config.yaml
head_dim: 64
intermediate_size: 1536
rope_theta: 32700.0
bias: "all"
init_std_down: 0.0
warmup_steps: 486
schedule: "wsd"
MLP neurons of a small language model. Each row is named by its layer, matrix (up: input weights; down: output weights) and neuron, and shows model dimensions 0-95. Each number is 500 + 50 x the weight over its row's rms, rounded and kept within 0 to 999. Numbers have three digits each.
After each neuron's rows is what it responds to, as a language model described it from the Wikipedia text at the highest values.

L6.up910:529536471493453456441453437530491460462568561410646517477493418511489623379498523522487495469517498521480528517429470459513647572526445515575500509543491454436540476530537473485507482582508496458471419460509501429516489519568513540525466476464660594505490517599564546498577507474584547445
L6.down910:537523453558553489537450502490484513481469540449551540490424372536483496397514559470505563423425461551494562459501511485497575552620451538420456508506449532545502520579504482479552506493500440491427636457485467491486485436536599496443536478536551480487453442507570544466490482549506649522
Description: Note and clause openers. Responds mainly to "ote" in parenthetical "(Note:" asides, and to "name" in "Binomial name"; more weakly to "that"/"it" after reported or noted, and table-row pipes.

L6.up1391:461494411461571494460531435497506502440499449563524465502545545445440515550449560558557474522447411544528506496543508511465551538533457479512512498542485485419467448460411580570513512438452500480515447545570445569495587568523518412554493452499496491541551439545573490426406495446406429450
L6.down1391:547478502429604479421488488470554491490543554609498462554487494462468532511542428520475522579407536521452583550489485445483522571558428506460430526482482484501555440538402602503531428448645456457518416591576477460551526508620499516471473476492445502503543439518504505524456510565423467484
Description: Mid-word name fragments. Short second word-pieces right after a capitalized first piece, mostly in foreign or unusual names, e.g. Th-ir-uvananthapuram, D-om-agoj, Rud-ol-ph, Nadez-h-da.

L6.up637:414525458546512564555532396503487446538542381575467472535533482467484539489464470479538452461498458507454546539471423516449594634494470492486536533495521527513486517547522556501523563509566427444539455428545420573445478490575560510490413474514538527545481388522483554533583414531478485499
L6.down637:560464514485474578529577507463421488500452551525524562506510389465440477526532452652491465458560548572534480386645520470458438442566451435461462463508530450519512467456492536587462537516485420546489536480479536478605496462450603503519551532527549504525537470513457516536570493621460429490
Description: Word endings and name joiners. Word-final suffixes such as -ers in agent nouns (composers, owners, readers), plus slashes or hyphens joining paired names (PARI/GP, NACA/NASA, Heywood-Wakefield).

L7.up528:504524473578563484521533543568407539410467535392517552527538589495492516336455523392558476531550461462587501378450574562475496462433553554512533492499490507439580505545410507499408492571539454391515516478530508524466514599587574437494512503562487545453478429536414486473501420535457537485
L7.down528:464485631463489515508547602499396505538482507491470461490472614536532552553584485434570550460461535416546509413427441580527454543530472529484479496409475472468509540510463555514403535498505565448364521486612475481515515496489537471483492464495545438452514433461442427514499546454533427532
Description: Mid-word fragments, esp. "ir". Short mid-word pieces right after a word's opening fragment, most often "ir" as in pra-ir-ies, f-ir-m, vamp-ir-es, also "ay", "ey", "il".

L7.up1236:539457492516465380460483479498522490511563479511571493464486461474507496486575460445487478550497493495478431596544492450490565503469502539499551574479496485470482403585569499510518474465542470498419480543566416479600480554496573556522506537411442460449478498550505483476584511461493517479
L7.down1236:450551498465563599562511525514461509487419530539416505543543536505478439534430554500563490438528514530556584424436586529483469462520472432519464438549498481573556554452428519491493549491498527505560474458422529495400525464535437483479484500582555568577527499467518530466452466539526460453
Description: Foreign name word-pieces. Mid-word fragments and diacritic bytes inside non-English proper names and words, such as Romanian, Slavic, Vietnamese and Turkic names like Hârtia, Zaprešić, Türk.

L6.up1318:526436474514518500500401507477521501463546517426487492502593562437523596432465522466511520563384478574529607518534483562521532402429502567472536518480506432456574502607533482521537574536536440430467528429561551543576518573527482489579517507522480530419465424576476521424527446471449539502
L6.down1318:506547546502538534450492527501515512543502553491465616470401537464488484401528523491472556531492474433379552550581465525528567476458538457427499545549522478467516594479392505539385506489427519505481445553438475500474485520480445576500551565497456517559348393557510496484515485594594467416
Description: Word-ending fragments; her/had. Second pieces of split words after a short stem, like ar-my, par-ish, Pol-ish, fin-ish, and the words her and had.

L6.up848:521487415396514509416458437586513600547540556460549577489511494492476558455545550465487461521493490504592584506551544550523541556465503479533468470642535424492580495499477546534433554447453449544575480433506533508397531480507528516529461494479486447494521512488467551562606539465392551466
L6.down848:531537492447485504419534477527436470493434596465546592533537494486460489421529529485479536520490398494628595525509559573507530537482506510554500520617503471561520494559520550513466463450447494473529446510504426556469585598557547496554438529483575531501449423562539595489596512527406536497
Description: Section-heading closing markers. Closing == or === of Wikipedia section headings, especially biography sections like Career, Club career, Early life, plus some paragraph breaks.

L11.up1464:518551447566512461541528446525471556399538631451516573495469525467451620531468509538487513482478452426538505510448539451439576599483491538523512551561544492425562481545395506563491495553482458464461522442607487539500548582464490566482475505466524606507533591508579562558463524551506469436
L11.down1464:533540486441494503490515510517491503481555535568473462478429464494493459571480535492531538518485524389552524495571539501459534553351501487393470477546551497472576494435426549490511469511561460466441483525587455592551529549414594494573491454487594515528400481443489528467501527490477512466
Description: Mid-word character fragments. Short word pieces and byte fragments inside words, especially accented letters in foreign names (Joaquin, Grażyna, Bełchatów), also vellus, Zeus, whilst.

L7.up111:468495511538530534442507412507434553497476402603536574495553546421460552459476582471367563415453527493509530539498534470376486498551427435597470494454529479460514410502425623478533523484532500452574477497523452478414457537460523546429438490536528492483634466513587532593542526488600483443
L7.down111:553501507504554547470441406505475440539460518488444413422419483545463502535474511493547502501387559470525540552636530476467468552606438587496554497517481499489432461507468403455537457502484562436456562508478513502553450571404547477556524533517486527502510531505450536468588534521533505488
Description: Mid-word fragment after C. Second word piece following a short opening fragment, especially one from C or c, as in C-ind-y, Inc-or-poration, c-it-izen, Debrec-en.

L6.up475:477557464451576477470571372470439472465503558543592494432496498437507510545500566531440460482585402449509529498556566600482545544398520412480492527514470468510490528558528535480511481511484499461419553416510417487484476602621543466472557437517496554524467518476519517555568510537491489520
L6.down475:567542554482452472536483497485467461539454494514528448473553530418520550535502535504460626462505466562506459573492422500519637569511438437429509555484542475467537409572499479482516540474615531617549501520466537494564554374434434492507506542532505536517535514424573561496461463544516552504
Description: Anaphoric "this" / "which". Backward-pointing words like This, this, These, which and that, often at sentence start, referring to what was just described ("This was followed by"), with weaker hits on word-piece fragments (ater, ap, sup).

L7.up1416:504549453418542517494506429484481562418495496566534418443481462442509449593583500613468499492509491432507472510450538492502482531446406530478516453506539513385478517455547535549402532463509391504625484562508427475489541554515430534536489451588542548469453561485510558562424445504471450445
L7.down1416:476548522433478506479562470480644449538400543468516463494506525495487533565505569556450408535533493395496602430569466429435474555501385572388408524497590482520491488490516490502481539528500382483588458472477500485502535549535475493484440513528502492499625454554497418538520502540419541485
Description: Relative clause openers. Relative pronouns starting a clause after a noun, such as who, which, that, plus "most" after verbs, and mid-word fragments of foreign names.

L11.up149:453526477529472488429505392524436487522569476522551535541622585431516504442423486539570478465483460447601591511502489580474448479427620484457483487484571488489592539577435555498496500495481467501535549479507513552517479471498464526507463500481534471474469513511581558499513505548466592439
L11.down149:566546552447444466466519499556507584527472465568452582593455472541474486526593459537528563530545440421549582538556505487513494495439450409517527524522471514480426585504546529579523526484435520592449490445587523483478438491513485526536496493524430555509498528428482378487504554574456439462
Description: Mid-word continuation pieces. Second subword piece that completes a word split by the tokenizer, strongest on ab|le and par|ole, also car|ry, un|s|afe.

L6.up517:496545607441551544587517370539424444512541547430470481387525560450398519474433537532542556437416508432517557492537506485514541432498439531531509454575476572421516404483504532564512588448471442442477474528488503534491460550490491444502511408549541496499561486524536589554542430512418452520
L6.down517:584524482568459545459391515504510558509448419480511564466503404578460469475529504600486405553434524537539547505462475527552367543480472502522517546513499523525545559512467477493465543457516406520434455481496470481540521493471459590493493517375488565525569486479483540550547545439458446469
Description: Mid-word continuation pieces. Word pieces right after a word's first fragment, mostly in names, places and acronyms, such as Wisc-ons-in, Seat-t-le, NTS-B, S-ans.

L7.up36:487511437524520423497621424462456521519472656618586493394411525424502496531453499542473575503581490464494514476558620571544534508529447496490460432543492520513417503529516510488464472404484547525489533446544524497573560498468431504538510490527526553584413510504524478464588468566448444490
L7.down36:491500484459370489629522482528450488439501571558464501476393584493405549535519552502454562503472475466567576468567489549452600456503489475471519504514511451487466477515486472435498565541436586417514430449467500460549449467505472444566468600540473453573560477434548513463545507607555605531
Description: Prepositional and determiner links. Mostly "of", "of the", "of a" after a head noun, plus determiners like this, that, each, every linking to a following noun phrase.

L7.up1186:498541473504576528514499492491509524488493453416489558433551466512515541586463524444430521535513508372546557487462537581485565440482524509497578533463509509517572498477446572587558558523425490433481460435554380603501516458482591607466485415412579529455441465519457580525481501482536510448
L7.down1186:461521581398461534436547504539462504470499548516414404521497597482474536549438596446643494536558483493569556509543502595489615531466511490549486444534537455469425552470546526551517446627529493515497442489402500512477537439499459459522527499487544463441450471566511469547485526459465535408
Description: Word-completing fragments. Word pieces that complete a word split into tokens, such as le in solely/unreleased/noble, ed in ended, es in concludes, plus second words of set phrases like as well, led to.

L7.up1069:618558491507451445529540457490497508441438563438511607559525561519407560545531448522484551522512568483516527421417505438474495584569466476469615530528603470489553525545543545500472468569453494485527480564551511482551565511537527568499515505504505529489491517559495586490401503489483480520
L7.down1069:630489474568571492531490551470404468423435537619579496556551464477432492487468426497468502462497451474534523482463556462478489563407474400510569506564461554558552476518516512438491468595476470487511528575561430468520541501470495556514465513494486458420457513523466571469502485453493499595
Description: Infobox and duration colons. Colons in structured list data, mainly after "Died" in biography infoboxes and inside track times like 3:20; weaker hits on scattered word-piece endings.

L11.up1469:487506504460531505487508417455529534534535464570471504421494473446386531492472472555512428642469542533571529566497527502445502476467541427415598537464520536509548493502462546506527552378419460464462458369607497450548476453531523465540434527523529465476562454548501517468577513468525478450
L11.down1469:551416547488480458526410581480452508505607471527521559412442508549440539544464590496449484552553474473442447528515481510487474466471381410468505463530487491441418562501540501545499492572487513494551480541535423553492539567419555548502534570492607461533513484497512513487491497515452452502
Description: Mid-word name fragments. Second or middle subword pieces inside split words, mostly foreign names of places and people, such as Nor-f-olk, Gonz-á-lez, and Wond-er.

L6.up668:501492486514482527499451482497500512465554463491472517443574537520452574541461486520454385476600497482443500491433473522512462602498462428565533507527472487418491534488584542512456537494423400463589500474583516574514533526504550372539459522535484541485521501491493536448511459433564484372
L6.down668:508504504545479562382491511528546500504522489490495477379513471496470492551514479470488477491574557536548436474579503505496522529535441442538511544461468475450539456416513506495531446503488506460476483508488488563565567531480474525554537562419569449403405586589458522514483479478512513482
Description: Proper-name word fragments. Short word pieces early inside proper names, mostly foreign people and places in lists and tables, e.g. Torj-ul-vågen, Y-em-en, H-U-N.

L11.up312:516573437395565476530540546412490431451460461513514556525570485491482455585492537503415422428528584465474554481498502478509515596532503506542520555487504456510520455472533483495462487474470504499621469505559497481493556542479566498452468594526500446543592500502542492587458519471448480474
L11.down312:446450513526491508476555482453566431485515468466465476568437495517466467476516431476516444520539494536475557530552451475434538437529435464542525585563491517590502568563585509583429638497492464361515555504581424381566490455471524484451495506543476455362599461496481542416534321459610529501
Description: Early word-piece continuation. Second word piece right after an initial letter or consonant cluster (G, D, T), mostly in proper names, e.g. D-umb-arton, G-ib-raltar, T-ild-en.

L11.up1504:462509474527431497457497458507410496557532510549511528464465469551464496433522587490552379582551362496567562527541590528406496444528441499450517511493495409450586479503458513489468512508502461409477550528474479554516525506562572354544460490420534452469443490585450471506470504515518521474
L11.down1504:444518507482509461507544557484555588432571433533461466438502579541525552613462516445512439430454444515534438523381467468503517454506523506486543497469409540504538467493474547534495509474444419496467389492448556454544453538525543523506529571538526407443433574463372469564431449490567531574
Description: Mid-word and mid-number fragments. Second pieces of split numbers in tables (2|13, 5|13, 1|01) and mid-word pieces like ret-ir-ing, h-ir-sutism, Th-ir-ty.

L11.up135:513455505474503511511579513494450553559534598497514514438470492493496480417460525446492463516463510535487499518529586462432450483527590575474499530502535432572560544475476502540498620483447394410550570546536409479415429488476475500570538497572499617462463423554451580488480510454468386475
L11.down135:483492537462447450577472614405445577515502565458431511486491529427490469465554527530541481431449624489494477566451512515496400458525516464468504552485480419479480526536429558494535438485540453469403512515496484498494457535502521513522509564512489508577575398557472452602607494499512407495
Description: Word-initial fragments after short tokens. Initial letters or punctuation opening a new word or cell right after an article or abbreviation, e.g. W after Pld in league tables, One R(ing), a "(quote).

L7.up463:582519441541445465510515540600465474482504480398507500509479517560399522481520530409481406512526476503500511425536531491416525518486461558459544630590616479436546548529461604517395536450429445538485549525445567548490581515503432615503487454490509465462433520527450493533476452542449507505
L7.down463:424570496565433463551452505450437542488397512444548537502616400532530543524488418544417486531360502578488489516458491413552561473508488578479488463462568480560536502479469510477451663468488499505504506490410492450459501431514453460522544417499509548481568476543495583537551487438574445497
Description: Word-completing subword pieces. Fires on the final subword piece that completes a word split into fragments, mostly names and nouns, such as Restaur-ant, Colise-um, Stew-art, He-art.

L7.up512:518513521476518511483521517415483481549503562562511554483531505456454477520551482429490572556451458481482518514538567422470552461560486519532508491449532444474614507452476480537515606415491474501545493439522540435526546521564472508497434564465494584525462420474464454509541465542596472511
L7.down512:532507498451512428538518610527500486442536444527467484622600498519445533478470519525528458473516606487499519503412472400489495414534525444485401573498456401486581555475495564577563468509501462484499394461538520463448452519575557546441373454567516484517525417599516490525495455461475430479
Description: Second piece after a capital. Second word piece right after a lone capital-letter token starting a name or word, e.g. D-ave, T-ob-ias, D-ian-e, T-oy-ota.

L7.up714:525466518587548461507462451503473520485431538429493538513452399499372501551490488538488459493547516572494533451508485411511507426523428555563456539513588406478475435519504583481512551428515548456545496501638496514500504533549573435515424498500502508503599464537516485532526533513522503287
L7.down714:629468582445547475552588460457537585441602507480472471455410587416532551528513447536440435476518465566451508499421452507431446487520528502555539432499556410471450512514516534479511514546477467542529481407651487532570577478382503463448530477514502516446515496429493399430519527483444513469
Description: Early vowel-led word pieces. Second word piece, often "ur", right after a one-letter capital start, mainly in names: T-ur-key, Z-ur-ich, G-ur-inder, M-ur-der.

L6.up1042:546529510449531442499511422552510410503428585497542472446467529477350544417493502470483516539580457444538514431469621476439481492541442461452512506484550428507482561522536504467529523534453489522607529491537526473541594545505548587535556463465435456529519464516471570453532489500535522452
L6.down1042:453554493492455546503559607485471539489518571432478507485464482378582527512520515486591470552477510425489454528401416502516504524507477500440505545582560549532555442468441533591447516497402559460482400473471571458537520541524582487476478475522452506586551481473470417410545489482489418595
Description: Table-cell title beginnings. First token or word piece of a title or phrase opening a table cell or heading, e.g. The Penguin Guide, In't'elligence, Ul't'ratip; also prose nouns like the film or episode.

L7.up629:512430509469465532497541482555490566580515501483497534437534553473477566486508465491520604535469575523494501471560498454398504576584500436488525490418618430496538510462541521475535408476496462511521436387455474513480571488485475509455458471529445520547483484522465503476552396575429429452
L7.down629:510446574538529561573534458438345436513559570547438458492519472526534518464511540504517374509493584444437461582464515519546537514493445556442524488523446448483471537526496442572438519560500471491487524543491440511472400602510408477512462516506487635377479442429565488464544585525457495527
Description: Word-final suffix pieces. Final sub-word pieces that complete a word split across tokens, often plural or noun endings like -ers, -es, -y, -land (engineers, cemetery, Switzerland).

L11.up1311:515511554489503412473514375549415457450488400505511488532563525485423587516473449496451493469493463502573523459566466471433477559516447473469553609459531509496514511549423537508505514488453410423419376492506386509518521547512515474506565510485623536586491486506498504425512539470506556471
L11.down1311:557523477518548528471556556403555564563535442502535531469500479543477465531435517487486502475468559499445432500464437489565487486525522531508394428482499468473540540468493533458513553456516541451530526506515480480585530477488447525638450441513497425392411522552478516549506572457409387446
Description: Mid-word name fragments. Interior word pieces and split accented-character bytes inside long or foreign words and names, e.g. Czechos-l-ovakia, Stanis-ł-aw, S-án-chez, Z-h-ou; occasionally list-final ", or".

L6.up195:480528480545509466540493484549425519490549465525514546453498503512511524485438478442470457506546463472586470574533534472490510576467396463494500503515456437462515561588452572503505560483508423413513506493496519451593454499541524527510448536511539537442439560463464490482404466378511457516
L6.down195:458493516483480475592588471491434514559666444581528448487504569530494449555420544518465450474459459540557433576540522549451394488460399513472511533434492451462460515517409515351538426477468473514526538503457486565555448453538456616514567570551523509481543601531510484427485455513502412548
Description: Numeric quantity tokens. Number tokens giving counts or measurements in factual prose, often the leading chunk of a larger number, such as 21 silver, 25(0) watts, three months.

L11.up786:568628454489521530543590445456517442527470445505473482353595513470470574480571556559447532425472573497467514508441465534482472550540505476547457495522415420523453441491504455507545507439459458550542496527478540599479469488482553544490448516512525451477552561480567572586504441489506515489
L11.down786:492478524527515508406485492457460552462462554446467585511440547443485419543420520483528520535489533397559492462490558414505491511603515522468511589532644533515501513515457452473460538668499531498496556419522515448523460561536559428534523476475539476499502501473550507473640567498457504517
Description: Mid-word suffix fragments. Short subword pieces inside or ending a longer word split into several tokens, often "ers" or "s": corn-ers, Sadd-am, I-ts, Pit-ts-burgh.

L6.up764:487494469427602410535516453471515477518466609467514549465510411530423481541457508487502461509553496502500489531449574537446488497520520552509441518558467533493448526433533549539421509437513488440552491557508462429569615576469504434594539510465518625438529483521449478446516478491498499456
L6.down764:448563596505557473531522576428492493486434546511510494488462546511388445477531510485567435595533563473499584494397464539535554542466488486548558555571483470438463536506538507494497566571516434497542588556496419452541439444504576463544545337508513503505491473517497496485547425464463505494
Description: Mid-word piece after initial letter. The second word piece right after a lone capital letter starting a word, often names, as in N-ob-el, E-ug-ene, B-ost-on, M-ob-ile.

L6.up230:532466518474500442585421537482430540528444571525474516579449478547418525502573508406422455607490470474598523449498458448408441523514400490466560553563517435460469513576473510578420467422483466454491514429564438509487480551554559575525480453510529533539563517540490533565386445480521523536
L6.down230:505442519503488489407493409469528533495502561452505549481467542516538455450513511466515470506578505521471508503556493544481488468520515491399542487448574603567510556492525517607549422474487494554515507432632480465510457496507523472505522514440503505548458558544460497439525481380454456564
Description: Post-subject linking words. Function words right after a subject or noun phrase, chiefly is or is a following an article's title name, also with, and, ed.

L11.up1168:549471484460505456492524415534421558527541494550494468529488422453473535376528467558504516448455479619524527460527488621396631501484532510536479510539509507484480460563469542549566471465508543407492467435467498590646495545437587492519478513543591570524443565601507520507491450563502496483
L11.down1168:472529558415488470509497518473468496538377568510469530511440511462526374496566501493550469418500467423471632516524560435444552518464495459508546584476618550381464404450484564472599505528487529589476499430426515560602581485513511478526484507453548467516435550513552541474493495557483506588
Description: Anaphoric determiners and word-middles. Determiners pointing back to an earlier set (in those years, that fight, one of the settlers) and mid-word pieces like is in ministers, decisions.

L7.up992:589356510538535452625569543488499617484503559477499514476496444506515500457349521603525450499471489560598437558505494364478568479463413473564565471537505438487544539521498475449487512535426539458530510429570393401504490511573490487485517487467471471432462489513567573451452527478512521403
L7.down992:467442528535545472430523556407485547514578579516518481488486469521473545503383454492539498529541576535503502529553511437376566391444510512560524453567474469470501548396444519504538515508549508444455539445475474520585458408524536546469501514483528489536468488531473548414438572555561506456
Description: Opening quote/bracket markers. Opening punctuation that starts a quoted or inserted phrase mid-sentence, such as an opening quote, square bracket, or $, after words like "as a" or "said".

L11.up432:533527480465491418400536452473429483472488639550622537431488582357554524517458528524501552498494496565517492558413511485500475541465496419462481475601488468508526532521466538510390511529519558493548513548477486501495533441498491393473479469527506516525521512528559510561439507474497464464
L11.down432:490535502427467488459548480507517435517393478434521411440502494485401584495458553577505553445473465418520519538436522514462522440493535547537512541501567402429430560517500387455446451468544433447555595477445430438510473497475575491400570517527446502469558479446574513498457425517482598525
Description: Clause-opening subject pronouns. Subject pronouns (It, they, she, he) or relatives (that, which) opening a new clause, plus second pieces of split words like Th-under, Th-irty, S-teve.

L11.up117:528516390553431404497541400522546560503477506420457489497519509419435526504473581499516610519476534448495488433565546475472484490428497424457509535612540438417542465477462481552452487414482519524454551433477556550562541568540484539496519562547475499462530496580509545504521522528506474585
L11.down117:499501597443482529460463560464481425521548435526561497480455473607504557451618443423509405553500461536499621528501500554524442542452482576603567413497456565576511528545443556582534506531430482449494498528560521404461371451488437524506501443404552494610578504525514453520523422500522531475
Description: Mid-word subword pieces. Short word-piece tokens in the middle of multi-token words, often proper names in tables and lists, such as Brech-in, Bris-b-ane, Gren-in-ja.

L11.up948:506509497555519470545481397511451384496431466527541500482592466503498570492523437478420548439459516571536557458485513408426537528522593465522552512500478505502584491563483509551576479549479483433533477492565484446453471499574574438518508465573544457472517508570560510548567517449581462491
L11.down948:553499405455471478566514425425555402461498585520453515520519560541484597509569467450438475532534527626513546516526573507500582390535543482537487570457517509440490461593432482445438458509568493467496453446458376519384502496441536474469551489547452472466522499510485517537686546445480538512
Description: Early word-internal pieces. Second or third subword piece inside a word split after a short start, often "s" or "c", such as s-ac-red, Wisc-ons-in, s-ons, s-at-yr.

L7.up1088:457544420366530414459531386481471507558349494501453470521480523523528548518483485587443408572507490503554561446587502531418436480528441539522497606533522510415514424587595469488616475469479485517482560521623480557509430545552508422503530483520408539505521487571490511535474476481484470508
L7.down1088:505555435462537459471497485519452464573470511464466445488538415576538591584471485514488505482570464483493519477589453442493454514529494456505585470414476538514565480488506698487502507488471524373467392516514442572459480446559490486386440357490476559503532436499471501502462537526481505482
Description: Mid-word h-digraph fragments. Word-piece fragments inside longer words, mostly "h" or h-digraphs (sh, th), plus "am" and "ah", often in foreign names: Kunst-h-istorisches, Okl-ah-oma, Girol-am-o.